Weights of a small GPT-style language model, trained from scratch on English Wikipedia: 13 layers.
MLP neurons of a small language model. Each row is named by its layer, matrix (gate and up: input weights; down: output weights) and neuron, and shows model dimensions 176-303. Each number is 128 + 32 x the weight over its row's rms, rounded and kept within 0 to 255. Numbers have three digits each. A neuron's up and down rows have the sign that makes its largest values positive.
After each neuron's rows, "fires before" lists the tokens most often just after its 100 highest values on Wikipedia text that the model never trained on. A number after a token or word is its count.

L7.gate66:127095132159194124089121114124161099137139103133100096101071095129164135110147113147042111097135115129156100120148125096153153101109140170075112084116163106191169052084114100116079146109154115105146120094093085046095047169166132149150107111125156159166107189104157113128136132124111131146158122152129157129193160185114155113122146175115132078138136128096093126087160154152136086079088
L7.up66:071119130119177125106186128113156142116151151124112103133077155094119112073108132137063076092105155184173147147142128143146085130081075163076163136174147124118141095106097146103096145121122094163137094057141121111106083115113163151076126131115083112125084148166140178100176184122129149127173123084064162127114153134119049134103128130132112146132142137126097097150161076160103090142130
L7.down66:168139154088122108145138185108109177150170080098189087072159116138212124116166187146128103092107156101127148136131114153162176118143149068106167150116125112096108128064163097107173102155146147146095047150162186137087136134000121133122135170144112121161156102072122090131143152128156163094123136138156091142129132114169105062135128116144152141138121122123125135136070158122185106113129
fires before: "," 27, " is" 10, " are" 8, " were" 7, " the" 5

L7.gate546:084149121096145118134070175115155108107170086131159184165166152169149146072087166136148163120118174167189180128115123167138135124158140167078169097159111136135134132140123179202164119067141144122124162212140097087098116139138134145101126142162184101141090157115096111161087183174128139079153117100073131074091191083225112193109096127146083099122086103093100113126083091186151130098073
L7.up546:117133142171150146096136114130205122133134108083105130104124116115079140144109104131145129118117136141126180123074080132083148167114103126111161112116118183104150100124168101103145142078075137137121108100161147096136138139081080045101156076144118104128185089105131116181162118156124102135142121124130150117115146127139159163111091103125043153133100118139138073160185098188063150153082
L7.down546:143126103124136141092129135179112127140112098166167121144119198174134124158059125127136110089150162083148157129150094106117105144114099170163107126121138171108190151098103114150096082151140124145085135136137126156168135165143117165132187159132088111140093067147146130113061119104179131142066117099132058065188147074185136116151196085174117112154107138108135170143084120124178063103149
fires before: "." 12, "," 12, " and" 8, ".\n\n" 8, " in" 6, ":" 6

L7.gate353:151110082115122104142115112134149149185113138159152163110101128132131120127091226168125117127137069125149113112197076160117130184153185090084098154153164116175094101134127140156195123111099150101132161128126116151130114114169125118170105118189098094156085156164157104158104146120099143101144104114178169137128147158156136160131162141144101129108137150101052152135102095213136141093160
L7.up353:184108158105132148108109117148094131140132104122132170121092178123088102150057152158105123146154101160145143176173131174165094080187132145128113160120114134138127128078187114171175096146079167099112161087174145151126139149109154134152186150167126102125142141193143118098154096148113065132111118122119145092177129122089142127045147134166078133122170117073074145178168090192129175125106
L7.down353:131123123146094096126224145087130140140077083085166105129146154110146106169099060084142186145141118098196107135208110146143087094152110142138133107103139132074110166111121109147137235149082108133079169147122206167113126164043124158122159125106135131144142125160132086140102112167169068136150127149086108117155108150149072191189000123050139096154146072104065126156151159156116145128122
fires before: "ate" 14, "ated" 12, "ating" 8, " as" 6, "ided" 5, "ent" 5

L7.gate977:131180123108053088061201126102113158108138105126098186099144166154176109106123216090157124124143085092161166160120154165114133166110136138165063111143190133159082150141114040094117131176096210092122127113154128085133192139157166089120199059148132067126175117074097069106102107112125097222129183166116143074077113097130120116095139157132093170156161102078165136186125172094134143096187
L7.up977:162153127195124085189157161110117082119141121140134146106072185123165108125114101126129128119108111149197084127162153130163120124207158121149070114151158130102164153075102063071164133092134119117144164135122140107175107137094150066070161144121148160121026079171126145145116171180145118114160134120100175086109147148086103112196116140091133095134112096130100087124135120131099148079164
L7.down977:140091161060112109169150094135116143095162120119165145167146171148114057089082135134114148168076094079140170165106117187104131082160121151124158140090143078096143171177133120131161096144090114119083151146166126110126106110107141165077167111149133124142086129123147120109102065179125064085065130162147121107138200105132157055114141151152115160124097129151109136125103110095194123127091
fires before: " |" 38, "." 35, "–" 6, " |\n" 4, "-" 4

L10.gate102:122182127160082100177124181102126116150085178093154118102145107113067119112096146169157067137115101086126105080126142083131145161155142176140139082129083126126052128112101091116093193107104123097147147130143116150209112194098104133118102144112160128176177127169177161162133127118078131227109179126159136131141080123086095106109130140136088122145164107154092135109122180156138158127141
L10.up102:111182068154106129180116128133102145080112174143098124146161191201072089153127110149120077102148094203102153113124122118071134113128138171197164131063166107080074103178170042113165138127108138178167063148149126101130153142138151084100197124119100109142180115201133159086103143120118135151209143151113125157099147056108123167161122141128140069081192160112120170080140082080176063087104
L10.down102:115102130134081129097129186131143159102148116128061130138122075131125143163158126160116112131113120113122105122137090127111126107152151115068086134067067177053105188098102135127109168113097132099104119103089249153157071132021153177089181127110155144160124129087143121127132113099088145186168112140096137104143134138110096116110177122112141155136123166199098069070125108142119159137118
fires before: "ed" 35, "ion" 7, "ive" 7, "ing" 5, "ions" 4

L4.gate927:129224157066142179121116140114116118137140031027140100135175126075181171127133164154179136162205143128135137057113085060106125169180169144116188119084171131167139047116150100101115115080125149159168193119072081119073098146147060123140152145094147104143121155116140064130114097127148141150084124140136137159101176149132090131121209179105102112100173119110118117184123102131060082093121
L4.up927:100130152088156196111105107097174103149131114111122122155146089124157153102141114111156163124081108188127102085125131108161129149134145179101156086110133088140133156111147146185121157125108218164120173161116137129114127105102116114112182122095120113089110096126082097124127147139072124102175145100162115124093167122146078187047147155146098111096123130124148076093164105154134095121061
L4.down927:108070097114055147126123154149103103128118214121123124127082100175138116145154081172160120122136140146131143118142106155166171135114132115151052099100142152104135102144125136161103098126160194192116149156136177105123149135001118069099149163173121146061067113178126095087141126123123165132092086094150148099130133051137087115144115090118099166129110087104177126115085133152129138137073
fires before: "," 66, " to" 4, " the" 4

L8.gate258:156125115092141100116145158178098187097138081104231163171130141139141158182097121182120092085134149162132113162123117089106068147090191117183150109121133177164176093094199106159104075137094089177149141115126091046139176106158078161156123053115115110127128137148127142183098087137098119147157108129116091099131141149122131137130171172156117115118122094106123141152100116112100149164083
L8.up258:102102108116116077122167147125122202115082192086140101118128088150132083165108183159147163081149103163196121136064095106121232203149127123093168121124163153140076070110144135164148084090168143100177078188148088148161175146127099113095093104122174138131130120130143138044140181151132166100094169130137120097111156107198093118147136181150103133106108108089087119167085157084113152185121
L8.down258:089143132134141150101118085126151098092134134137156181169130168128112163146120129073106079157088113132119114127131164119120091122179128145159074062105139075108088163160108134107102123103099138153107188130127101120152153150102149169195175162171095129127153118124144139162167163109094128135086100111119116078124092129120133154099124060078127133125155152130089122097195093155166093030125
fires before: " " 30, " in" 12, "," 10, "." 10, " of" 8

L8.gate723:070054122123096109155123128140169169129176103032153122179109130149127130159114185135142110129153188084169185189121130093111135160080107173121143100134195176148058135162123138118100081107121133145178170131143136142151135167135095148151128111129134130145119156114131136159145074116127090113091062121115108104127138146113174173137113056191179088082120151103120119151010140138119094151146
L8.up723:208125110130097116085182184120084170130193052100169111094154117117121108177117132110130150111139124105112108119156135127093145115094082113106149024074089119172168126100184145135107146188092139160136158172176090119140123191142096153110127112115049118146128140101090109113121126156111083139114114128102115049127137123126126135063159080139114088103086062114144218176098139103148071191129
L8.down723:089128129115039146127121132130154162160071123141115155150139104103094189140140137151156079158086151141162136171122122150122103061153150162217137180137101146064111154121099105117123134103142166090186123133121223125122152121007176155184074138161179095154087065110129131124068132092119167155049109124167157226168117192156173073160106119149102082127116108209112146103151061068129161144142
fires before: " |" 16, "," 14, "." 11, " and" 10, " in" 5, " as" 4

L10.gate987:114125092155080136101141140181129135129104117144094131091047144112176141075136115168105142111166099183134156144129133096128130168103171144112132079071120125164134112143109136100111171123067104118153104184168123082096093134151073142139110117147117097137176120093145153074118106102092077151134152095128142131088129146137119107124143156161186155088164119072056118170153110125146053148119
L10.up987:161139116129144053212166174171131114089150154095162127071088107151078157174123072104133138172106120156137099091169138121131118074200100145217154140122078099182062106156135101131142116162071085140119050130048142131126085168144126152129144121177106157102146118178149185134158107170111106129112119085147157149123127145110076179127093129153093134134150103127108170143111161133107072057181
L10.down987:130120184185128151137140158086160134078147105107108130121109141128127076136122128173156140165112097134143159073070205145108111136207136146190109128136111135169131142104186112160089165130076130082102169110118120118105073097207134160059093126136115147116103171142130087076196092173148169142128124129143152119105133154115155194194088187107132062150102150126053149125171112157170145145125
fires before: "ed" 19, "ied" 7, "ent" 7, "ated" 7, "ilities" 7, "ently" 6

L7.gate164:122133114124183100098143133182065128173133161155177145130129086176127114134174046105169142139139100153091094105162146085131118166068180040138111073120123147098150087073165038132096161101126087127149158096121105046115101126150127092097123100128151145096101124132108063099092112165108159166147117166091131126074128139146113139149125141095102063146154164099136146113100136134138147124110
L7.up164:113152145154109177109128112148132098118142114143111123117094118121156083079125068122148150157190094183097093126096096070116159125126123138161161144180128118102110114044110145128113171106145132168162109142106136167137083126115135142072162104094165128148148133175112105081107120154051124162154117125107144069077121108172060131137104148129114130178137130119187169120103155164108142107134
L7.down164:158076149114103109170167141178138124105140128117155104107122144141165153144084149111132120110106127098171095153068145131106075131146126144133127112111140129063116178115134154139122150160112137182114128205143149137095136195104061130133127200138150079112141063200085097143104187157138127118127180121164114107131136169168199159076186080117107094135106128138139149143108093122146133125118
fires before: " " 53, " of" 4

L10.gate265:107154109159061088057085162172140161128111131028141157091133162136147126156088169113176213123187109123121149073130114068122187156167171155149146107122145167133135120130141097140155130071068126151177116111143120145126109145139101137176103067165113093122136209155148180117117078054170151124146151081127196181086147160141142055071135153182141075105150056070162105119133162174148102106132
L10.up265:127087098115100127148177107043121139192062167150086151129122152102146156133068117158148050128172113166164097109094114170111178110205130179104116147086142095076167132096138128099128116145078148122098111174096134174134146112077155122173185145133137120166177118176142113149087181105138144170148174132137142148083127124112092125091136140096137116094155126144190150081098176151176121168084
L10.down265:115160156097117159121135116103102129110170101074118162147112126138134151106145125128153156116148128094093183124105144141160154149115134096142171155126132102105162134114100118181208139138077132193151149088067167132075079133067137141124191086169159148079102184164175137134145104097126116127116124108098121082033119161159191138122108092165135109092102111112160181144083046136082134127136
fires before: "ed" 28, "ation" 15, "ing" 9, "ated" 8

L10.gate0:142127164189124140115132152107110131078147114101150155100173143152149145114152220133150174163170159154160176125111073184154153213136159137144117057109141130149194150150119105130120080100169151104161149159138078130138143119159156124149136120176115072128164146068168150071132139159089086135093146165152148117083128100091120132140103120146169093111115075108126158114195146120190051139118
L10.up0:194153146102133165103128152190177183086106129135163175137136096148127112177091132088069100144147126107082106108133104136127115146138129108080130102150116147195154121150155085092065145169114142134141092141124071111205180139177146111139085103195141111116146182114104163181072112127110100169127105110158155120219129120152170158169152111097099102125157157151123116152091163155154082088169
L10.down0:156126124105132149071146125147137147121136127135143080109141119113172130130081112109161131128143130109212108171129125101129092122058122160135151146141161137165105107163184127172112107145135136091075128131181169157113154146149087146130169146075145123132160091129156093122056128143113087165129093054136131115124123112145164169126091129108102084097141155104165124080098117116159142083153
fires before: "," 20, "." 11, " in" 8, " of" 7, " (" 5

L4.gate73:130130114121146141197175174158080138066143116150104158156136123147047143117098105072146148146166135135098114157133142115123135128162161171168145101062127174170115090124131071109104132101075092102132186108110115147137126095106134064161116136159135135134127188105167112099107142139175118124138122098149122177124150150144151109107168139113116098128107177097150145146137182132132084135187
L4.up73:130122154167133123083117102138098116107107118102133120067157105114066125126122116193115174145129119153110155185101202164140234130154145177161147155068104192104117099133112142138106108166100128132103143126094136154156088170126128149097154109130110136088105144104141174085096165108111172114157123143119107149129103107109138103118103114087162160151128160119139135126098100151085135136130
L4.down73:114133117142117101065085066157176080115157172137136137129110131106154152133111098224147150106133190167146147120110162162154137120121114144192170131154143098143123127113148167150141120136158183122038124065115172088136164076138160149107114107136140142102120091085112187103131120075084107125119072158083148066120129104107087091161093098127125226140137137118145122072132058158150149128098
fires before: " of" 23, "s" 12, "ed" 6, "ing" 5, " the" 5, "f" 4

L6.gate696:081110150117106128089076114142139109138115107100172108134058109099128115111136089121116099146123128169105098074107143107181149108113162109148091075151112054145140096105144125110148138147132103069110128099146124124149128146164115184173168153091153130062122172108162128109141104180168157141150082131089127085159114128096110097131201168098133093113090096136114138125144107088139113059105
L6.up696:114123157114096110171132119088120063119102140129203129103190124168128127181158115139164145095141101144133150089129140120122098083162135123110182126065154169122111097134125107040110172132157166146118223118156117106125092050160140178141109072105139152120074100105138075120109144125165080170165172117137115156094135161129120202124146141107125143105107157092095090149132108124175160090096
L6.down696:118178113019128143132090146178175169107139088109129133130046100129094143117108080142161094183162137118127122173101084083082175104120141102122188117175157141102107159165150167120150093128137130139124077081163210129092105149115149155148172187128163123089158133162152122096114128119160218119105072125203124110147120126119107099114150161146082128133115105159112130122079131113118128157130
fires before: " |" 20, " (" 19, "%" 12, " |\n" 11

L8.gate921:143157152144102111070112047176120098166098159183101198063150109147128123123120144110087133155118104094136100080071142146128103145147163142098100056105075136165155065135118086132180165125159175150164132143080105085092153131124056131124190110187156114154144095105144106145126135147109145095160168106151117142098173133154103134122149098111179042143102079077116124105132144136135154092200
L8.up921:143107169108112128111150134143105138082121137129117072153104162183156063131158157096162130126108130146148205075124130061123137131155100149113079102064139084123127117160150151110119110128094144092181112114114139172134096111166137090140067117077110125155147079107140094145098175115141150156158131115119140090096073147176130123157135130088116165149116073134167179109120076142142120171139
L8.down921:200114123140144098165096094123176094188167155143089152112140074145188133149130172141109111119101123183095186171071132154170121160118117171113121109080156117055147066135129102177127082118090102131093133110192100067081118103088084107128112122172137177146111105146099130147159075111153142113115127084140192103144137155128157178136108101140156091173109173065138153115147119105156078141121
fires before: " on" 15, " in" 14, " by" 10, " a" 7, " at" 4

L4.gate586:132068096138134138101191099154138125148117136129144119119111130098073105126116116126132114195128124117131126123116105079140118144075053093099103143089138173139115154110123157149080151055158128091193134133106095116145146043139164112139096100106130134117057138096164159133111136080070155114094113159143149181107120145169155126175174156107178093114088120119171124132143147136108081171185
L4.up586:102092108129143175171137086106081098142110157117152177152157079164101184191131106158112061129091105078157110080091125159156077110122110096084111129133141122173122081097135128113067153133083119121137090098103134115096149124123130130147120093136137142164134135153111126134125181132118111165110132174143162141150145108145179098139173143126117119135166109162110112088099134138106095100158
L4.down586:139077113100091111088141133128081137095168097082171100117115142076125110167102091145169157169134097122152166130134067172136129142164142134127054208086091148135115114151118099125157140102163135120092125210186135136161166163107089101119180085108157185125190187148095100118142131147101179105103118154171101092190126099129157095114121158112105167100138127127123143118088160139114105117132
fires before: " |" 45, " |\n" 12, "ge" 5, "ers" 4, " work" 4

L8.gate619:133081090192188130125153152131146110056101170136085152148152114129109122097086098149103073099218170129110108162087112155077117108146166138109117111132130155115167065142115123082072081077086145184181188100101147107080189149116126112110058124137161108179131142101131158138128115139134109111119081154146122074075100158109164093133179155091075137129082128116107138085147201099125085168180
L8.up619:119102097198195157163107173144128123094136153120105169147140089183111097105127097169084096128191178148139126148135131128086151090146175150126124136107126146124111099149115120060065116092099164174162163111110128105128219149104102112113117155113139115110126142135110165146158109145100092167139117120151112079118093143095120054100124110093109110128095118064148096073144166146072084136199
L8.down619:130115130163206101161105148138095130167140138099109124153110162126117106115093103117094084103136132129145155089102141082111112125148136194135110140123114104117129069135161130126092149108092159128133130162139255156152112114000134107135141151165137130142114104121118168145131137128109120125154118128165149118137123096139107131144069118160130148137117115126129116099125139140102140108122
fires before: "==" 27, "In" 9, "The" 9, "===" 8, "S" 7, "On" 6

L6.gate889:133091120146133145093103127110122148104149158098113143124107165168112155127146171147119079095104117117170104092094149146164141142193111150167114161099073107170075151133083153110189158107120178142138178105064142123113120179139145122150133135087097146143079140145128162139142128134133103148134095041114144144130123136145124080112129170170116102134138088125095148141071122134100105148150
L6.up889:138100116138117144156120111118072069118138138121144106142090152147118128094149116170149161086141133149105144113107176124047122110197113141206107084150170160181164164043137088146130157117102166184143132180156127164132102138135142088116109110141103168169125128123090107144121135105103158136121201157107158132093124102129141105123113155116139101098180079100127100180181131163070123085139
L6.down889:168163115129110147170151111137159167145094147195087115109140133140142067120065101070168150112128141168167167075159160148149127114107088070084161146123072079106144121137136088121152055133142116105062130119081173125146174075112081137099145107133068116070141083139129120122100127090151160138183140136159087156118121121133112134104079087124179161126096162116109117130122077134132072123094
fires before: " |" 43, " |\n" 9, "am" 4

L10.gate114:112110114139104147097110161151123180132104181158171132104202166105173132130080156141189182140134123179068057185113117075112164143126119167090057079082141136129075160110203169174067091052146137112140144139089105152095142067130116122178120097137138129170138130137143164093157143123146161074128149152075120122111041167139120149170141104153088048145122105078150078131150095129122108130090
L10.up114:105067101104124141095120132098145076132098170127094065178117153117156134133133120115082111086147128087123124099161072142100150178112107160112125097121124066146124143118149112100148106051141185063151138155154105077121141145134084027144055172063094083180165150103110138140134132144132139115115147129073164100175134129091143130123128150132117107196177101123160145070102131126099089123088
L10.down114:119149073141108076075106096119099179118124084155120145074075077166183148148143119146116128112173154056096102125193149085101095156080110128069089083126065158183118115102134147145115103146111128084066132115139100083186229159153101180153112155151029143151126124139114136130126140140121118122109116097150160093124103087165072160142107153085117125158106121130058145156144110142123194149163
fires before: "0" 35, "1" 24, "2" 14, " " 10

L4.gate346:142146142131186073126122112137159149118160133133125121129099080138150163091149118140144141130163134118091150166089151069129129184118156140140177138143118112139131109165160095107098109109112104120151136143127078127099147169139104152190159142036126019113139110066120118102122183120137151054142169119166187145128145121174074157114158194070111126079155112120158102137206159144124096106104
L4.up346:105170156104142139162111185140167085176138092163148115177160168107088127095075100152148109082100087143098156163139134134130115159117136133097143111119192108146125078125133109171126124108154118129136134155168121098123146108135124136150122161142105050079124142036142132100133155174136101114143117054108151118140155163118094108087091127157139179174171133102135130113107116130136110116090
L4.down346:113105145106117100147101120178131146113125163126150104155115139099110123158077125155123130157190132129161132117120111073155164115113102194145114116146192155136149158130119161079107063137116159157159121127129234102112166136000102089074149124134148198135147100179074217135161124083132169171104077162112138118146115106180116145085148102132065118149141154128089101119129086101092171162180
fires before: "," 70, "." 4

L10.gate430:125080117101150103104133178141098143235150126134138227130143082155138143108109111098146123170147174155129132124138172134098111126139117166131065098138166049116114116077084120185099071115101155118056175115111137077087143111142108093153142087076153164149121114150110094139100146121144098076127100076146148126101144152163151131165131109062131106085173103085183057161096095147140092150108
L10.up430:108144129134119113077143131106076092154114196142078118110135109099121121100083140127059148170129164166210169115117081098115193129083108152125135119076100083145131084110155197078136137116107148097107126065111105104159133130148149064079207176141142108085129074129116124084134225132125125078158096140175152153120098201068087137194149154156132153144123085146147126159038084159128091130137
L10.down430:158140134096145110109141136143152159142128128108145031105146060139140128170131118143188105128096153078199143101148178121166123151146129090111113097111106212095116132104077178118103143116086161091080156158165201119069203120023132134122168063082128177099079056090196048162109124169170101110107138136118117126146135079128121120133078133125083129090100133114064094148106131122090164116139
fires before: "," 42, " the" 8, " and" 6, " with" 4

L10.gate805:083071108155133142151165156125134136104093212119115062151155108128087169158149078170150126101191165146150170174140126171079169153136101130147123131129143121180126141170081133131110156099095040151149164086116133156158164094134155108148129109162154183149125079100139101116123053101121157151095106173096204119114118175192147102145151082043170146158127152063159052153125193090132080176183
L10.up805:146149088146096161101073147103109152111149187080202148100094193145155114162113163147074082098139084098159084111136134111149023104114132065149072113087086138149148101123096138157122143082141164161082115129057117166154143218125148118128043108108098176131172060120169157132185177149086101142097038123113123133102127130146151095157106136103180103129091147111186135075190187125173139103162
L10.down805:099096125106132108199074129117176099110163144179079125150170056097131149148081083132136114179150092154115134132085111101124119102194094171156149132085112120060033154133157096181150064138171158106156137129130116161176142102028164117108177114147145137120135104141128153047134139056160133096166141130086123089142146177128110117099115110141060143121104112130157130106074175130139138109168
fires before: " |" 49, " |\n" 17, " and" 5

L6.gate814:118077103102106101118153168106090112075048130155126155143134105123161067155161159100129169077168159172120098158110056079136207147117172115136159113110166132157120137114099085078167167069171116198183121108138078151104125167203163056125107174181147087184141164107127172088161147148087093117186183104112144175100110171139086115165141199153138139133155148159104103118187114111085103126186
L6.up814:157111111110078105082187174113009138167091076060163131070145130101127109127137177121155105119199116121143111147091085141118155150153086112093161114100149082155144118093124123062112164115153141165156117110149102133109136195156159113100168182119181101176157058171081161108142089159070140164161193148101084098161103127141140118119135176135153103112101181163131181104120161106102144156089
L6.down814:126102091124127133093200099133127165113086153105170116113133173131178101090118144173119162146072123100125090137105157152138042169156046148129097096128059153069082162070131097129108088086080139096081130102140103122110171113123048136079168109156142098126160116161130111113132129141149073119032143125157064109128110163125120100191131124093117094096177091120128158132169125121151128130102
fires before: " " 92

L10.gate181:111117102131101086138102136162093130113101155095174165154132140147138133113089103123143115093191105161110126144128147111130132185138115121120151149123147071127140086092105110124093165077111224152161136168140091159120215127132120075167163086171109114138102116122090118093158184170070077094150136108093173126117173145166164203140073157135139086064134080099173120152187120093135140106101
L10.up181:065143125116088195122147139134129145093122121133163143108062127156074138126126081101139130100131137148102120095181096102102142138154084170134118150123171090094104080157066124164138146104088168111196113112179136201107168110121162153155077192217114147095136116146110067113064151109077145113133129058199100111165111151156142112137130123107143114131137151128149198120154104110048097143159
L10.down181:134108158158131079132160153167115118078116098092126142193117173143122166109106117116141140080118106117120092118142172105171172143130067161125120132132095118071126097056169122102136061121166147149131157100164181082114148118000089085136108141119144157091041090093167141128128123123187094135144129133098135147122159111145077111135120122085110135116123120156108126102095116116137066128130
fires before: " " 74, " the" 6

L10.gate863:119117089104085153096114103141124082111091083175056149085170147117137170181108137146095075150087137134145128144142138149131144209098060133099137113069100149170168161192136159131114165108133180177132070124109130126144128123156147155099128086126141066217132113127100101111128087169143145098122121119113127146088111131134170103128147176097095045121107134102109172093128116135094089113108
L10.up863:125133095087151170086100130137088135087115126131150130087146083078076120145108172147166081100067076050121121136164127126069191148151128174171135104137101147194150149165224094047098162126087154142133109140113100125115150115184153136160092122148070086172094148140195132178116128207192125148097062150119173107173097161090083081133119143136158142080130145124119162125079158113127105116171
L10.down863:138064075098138134115141177147147136133136119173121112153056116170161149069112118130095089094147117098073118138116120105176130121102137077177092140136089113094162115105137194162140103239195127162152105139191208105153095072057115126177125127147184145131211116123124191090145159109178114128108083107157130139135175096150109168127132124129131152148079120088120116097087187124131123155105
fires before: " |" 29, "ia" 17, " (" 5

L10.gate9:158063089138164086080102138151111132134146191161114119101105141161174118178149156143111113128181188124038128128122135049118071160092146173089140097112129086139145131138052156149162101159123122139149090154112077161090169108161103139155145154135087128165176092108169059166130153114119135124151133132130102118084176119144116114120153101127178139133051093154086159178142140110113087119141
L10.up9:096137099124082139129094120171171155102138174117099125081164113157107104153165110123172164166055085154193112111125077118092094135123125171138099178074172130129117185139152097109124146100075127109156129115098141193158096141137078130119137169198107172145168147090169158161174156084140154116125048096080068139128143204146107104167151139190104114106071116091107129110125081190071103141181
L10.down9:174083110164139122071121126213095138089127138155112100125114160129197114156164164168139078105128150168124162161109120177134150195079157113113161133149092079092104104176106062085179102137163118114119123096214162145102155142085079138179073139164114135125145082141125078153100111144172128101101121119156188104110147145161144139187175112169174116112083114077143102109123053141088175190068
fires before: " by" 26, " in" 24, " on" 9

L2.gate685:175090146134142096116095104120155182129157181082147143140139149183091074092145142118098141123143180054069155148135099148133154150119074108130132149103101144133122206124085135146091090117114133129096110125169158158096146079165155167167124163105224152145099113117153134131136178124113049088094060149103134139122148172115031088178133099151111111137141119113152179169170078150145098178125
L2.up685:131130168104150143117132083094091138155117107156105177134149195121109126110175130175180159121151103127158155122111118156108151136136152106144095157117185120127099146162156105128114139094116129101165107114144101153124106139146104113130170134132159173147091148068108089139063099171165066120122106061073142159085150106157128112125162155177045084119149063180085176108146127160102140072106
L2.down685:094149117106169147116123145169146164129154078152096116180159141172141145120149128100051135151126144114115135138140117122081162060112121096128138145122103121144097091113113153073084138115176138100142111205121255132181157091000119110089090106144133140065158169176137182123127155158094093095112131140100180056187114090079106110102069122118152125118078126157098137120096135116139168152146
fires before: "===" 25, "==" 22, "=" 22

L4.gate404:116135161108127123121126103164146118074085098060133115128109083156139136142091147133178163129110096143136158145080122140123156144130122188073140176135104073122108139169085141118189094095152173209130078125145125115145140100143097098141123110112133114143119072111080139147055097109140055134105071195073174127123097134101144146200156136176071160134160098115144127063117133101093066062099
L4.up404:081140160100194140175180135148135109131092145161147133145123133133110157207107135120151171145153094148115152107105117131020115121071147151125169153128178094153145125120138199093180161114150127140160133119144167050084101079102143129135138168099095158126092131098174108127138133177172026130111162136062149134081159083106101105115118160148174076110050156127164187106167160127117117117131
L4.down404:142149117061106144121094130168120177162110133093116145129151129137152117056128103198123110122122178119170093106123143119150123134180108129165123135121135154095125121123112074114051117095136082177092116151112149145111171116184106122072116144113147120113120116118108184134104170139150154111138107118190128088126131084148143120125145044125083107178136107087137126128148059126143146125108
fires before: " |" 24, " |\n" 12, " hold" 6, " Republic" 4, "resent" 4

L10.gate835:119087141115103095087139125148182063101148149104140091140172069120137125136120134099126069144125137167111112151163184093175126184085116136140074079074126069169151131121153095101111103105087066172087169145179054144062117112147122129106144121110107131151126171169150057113127124155063092100129126071116116051116118192147135167117177139134130092127117122103108072152100071166101052099148
L10.up835:167154140142081111137136138102156095148155132131158160093102084053119152054112103142103061140097169138086120117108177121163108133111126071072152056089118105129153134153104101106093122134105098191129132160160113110058133116141167144094165125140150097132162091130083079069167100137088148127147106143097116090113159098133130153115162118098078128116125108113095138130126133177097060086051
L10.down835:073096145119163196119146128129125133150146136099187104131111110071161105174108147128142129149113135066166146060145088133177127112115093110080114161098141153081135074160110124065125151087110152093066094139181231106127106083000108162084167162076138126130072102089159061148158115154166185120155142078106154100155108066147158149122126146122158165121134177142117143167123119151107144154121
fires before: "," 70, " to" 7

L8.gate858:155085128146172123099137167130133092163131153170115152172091113182079094087084153133185053134122109164104099163156172133049157135116147144146145126129147085168156072137162137095032097089123135139145195151171100092111119098158109124100151114099136071097128147139090110103121129119086089102143109109129169113092124155105166123065130146113086146211141105123128150139118177144117174109131
L8.up858:119152100156187105184123086174038090137163088130131074120110126090120156130129106132153124133143127115135078170159104126111186102094135102134117110092132166177121129119151150067047096089074140156112092142063103114053101114139094083106137160118144148109120102139116162117095092155109118164153134086131110120088083137088043131200133131145058114138173111140155113092091115128112139067101
L8.down858:178045109145169137156150105136097126157129173099138151182148153084121197091126099158127139124078167084206159130108108097125124133156144088110177125082118097088121081150184138160115157137170079110078075157071223097180100098045177138087161147159126110121126093107125110112114124180133141110151137105168160145133072134106152140166101130166117138173186131176135154106180145111116176180061
fires before: "=" 32, "ir" 6, "===" 5, "==" 4, "A" 4, "T" 4

L8.gate512:146113080125072132053068163122147119141141168125131074098143086122183080152083193146148160113119139107122177166136105176144090125181097164086146108121088130143124116159086160115136131065170098124142153058121121127113073148105150101136170049106141141147118134091100174137110196133191208052140175150075142111091113104145135037125150129185117133094116097109077106138089175152163139087155
L8.up512:120183088120126187094049088184074130119093115109157057112193107118145113160131149189156163136146163113129162165110150155123123122172118119059148149088108156159114100145147144181117126147121140078149124122180105172163165119125080103166124079146117152164158052140162191125161115106190129096050091080167159074153142139125135058122107085114086139117142104106118214170098126136140133102151
L8.down512:126076160143131097126186191127166120086099077151084135167129110169113126140125107108127120128114095117132121097126145150115126096141148127096130137071108107123154113103153110087132102209126094131098123146096096097118145101130112194045135150119081138100120181166148131096101154135135120171134103184063133130093083099075140131155113161119205213113095192196129069057101148180110173157109
fires before: " |" 26, "0" 9, "2" 7, "3" 6, "4" 4

L6.gate828:167125105086195119119209158122126197138142122151151171156138139143139206168154136124138122084100178144115102156146132127158105135112146125108099071119152103180198098127114115140093086094111075167122099141186103058084123185139131167149157158130109091122084172122139115126151109184164140119100128126183029145093141141120131128050202153140132140111131108134156192225110151121125135108103
L6.up828:040116152142134150088146121137137140117137111122094071141124111171170050141108110159123150100109101156151085097138103012134140158123122096092106124102151079122184084112124112104139106143111112184125141137101172108124077145133111096140190153140156101163134111126130070170181140137086153156077110087100111154120171206142102135153111152091140132158217083129140070131134132117083105111071
L6.down828:104119120159107148149134141156131109096105127135133176121103117112146148114124136116152161144107117107166172120091133179171168129140155134097103085125166096169144146178125151130104143069142187102124130154124119155125103065052124126139191107150112150099155110144106104228185178110154142091168114140152124081063077113165125138094133119102112109159150181093104142125137100106114127154111
fires before: "," 26, " the" 18, " he" 10, " it" 6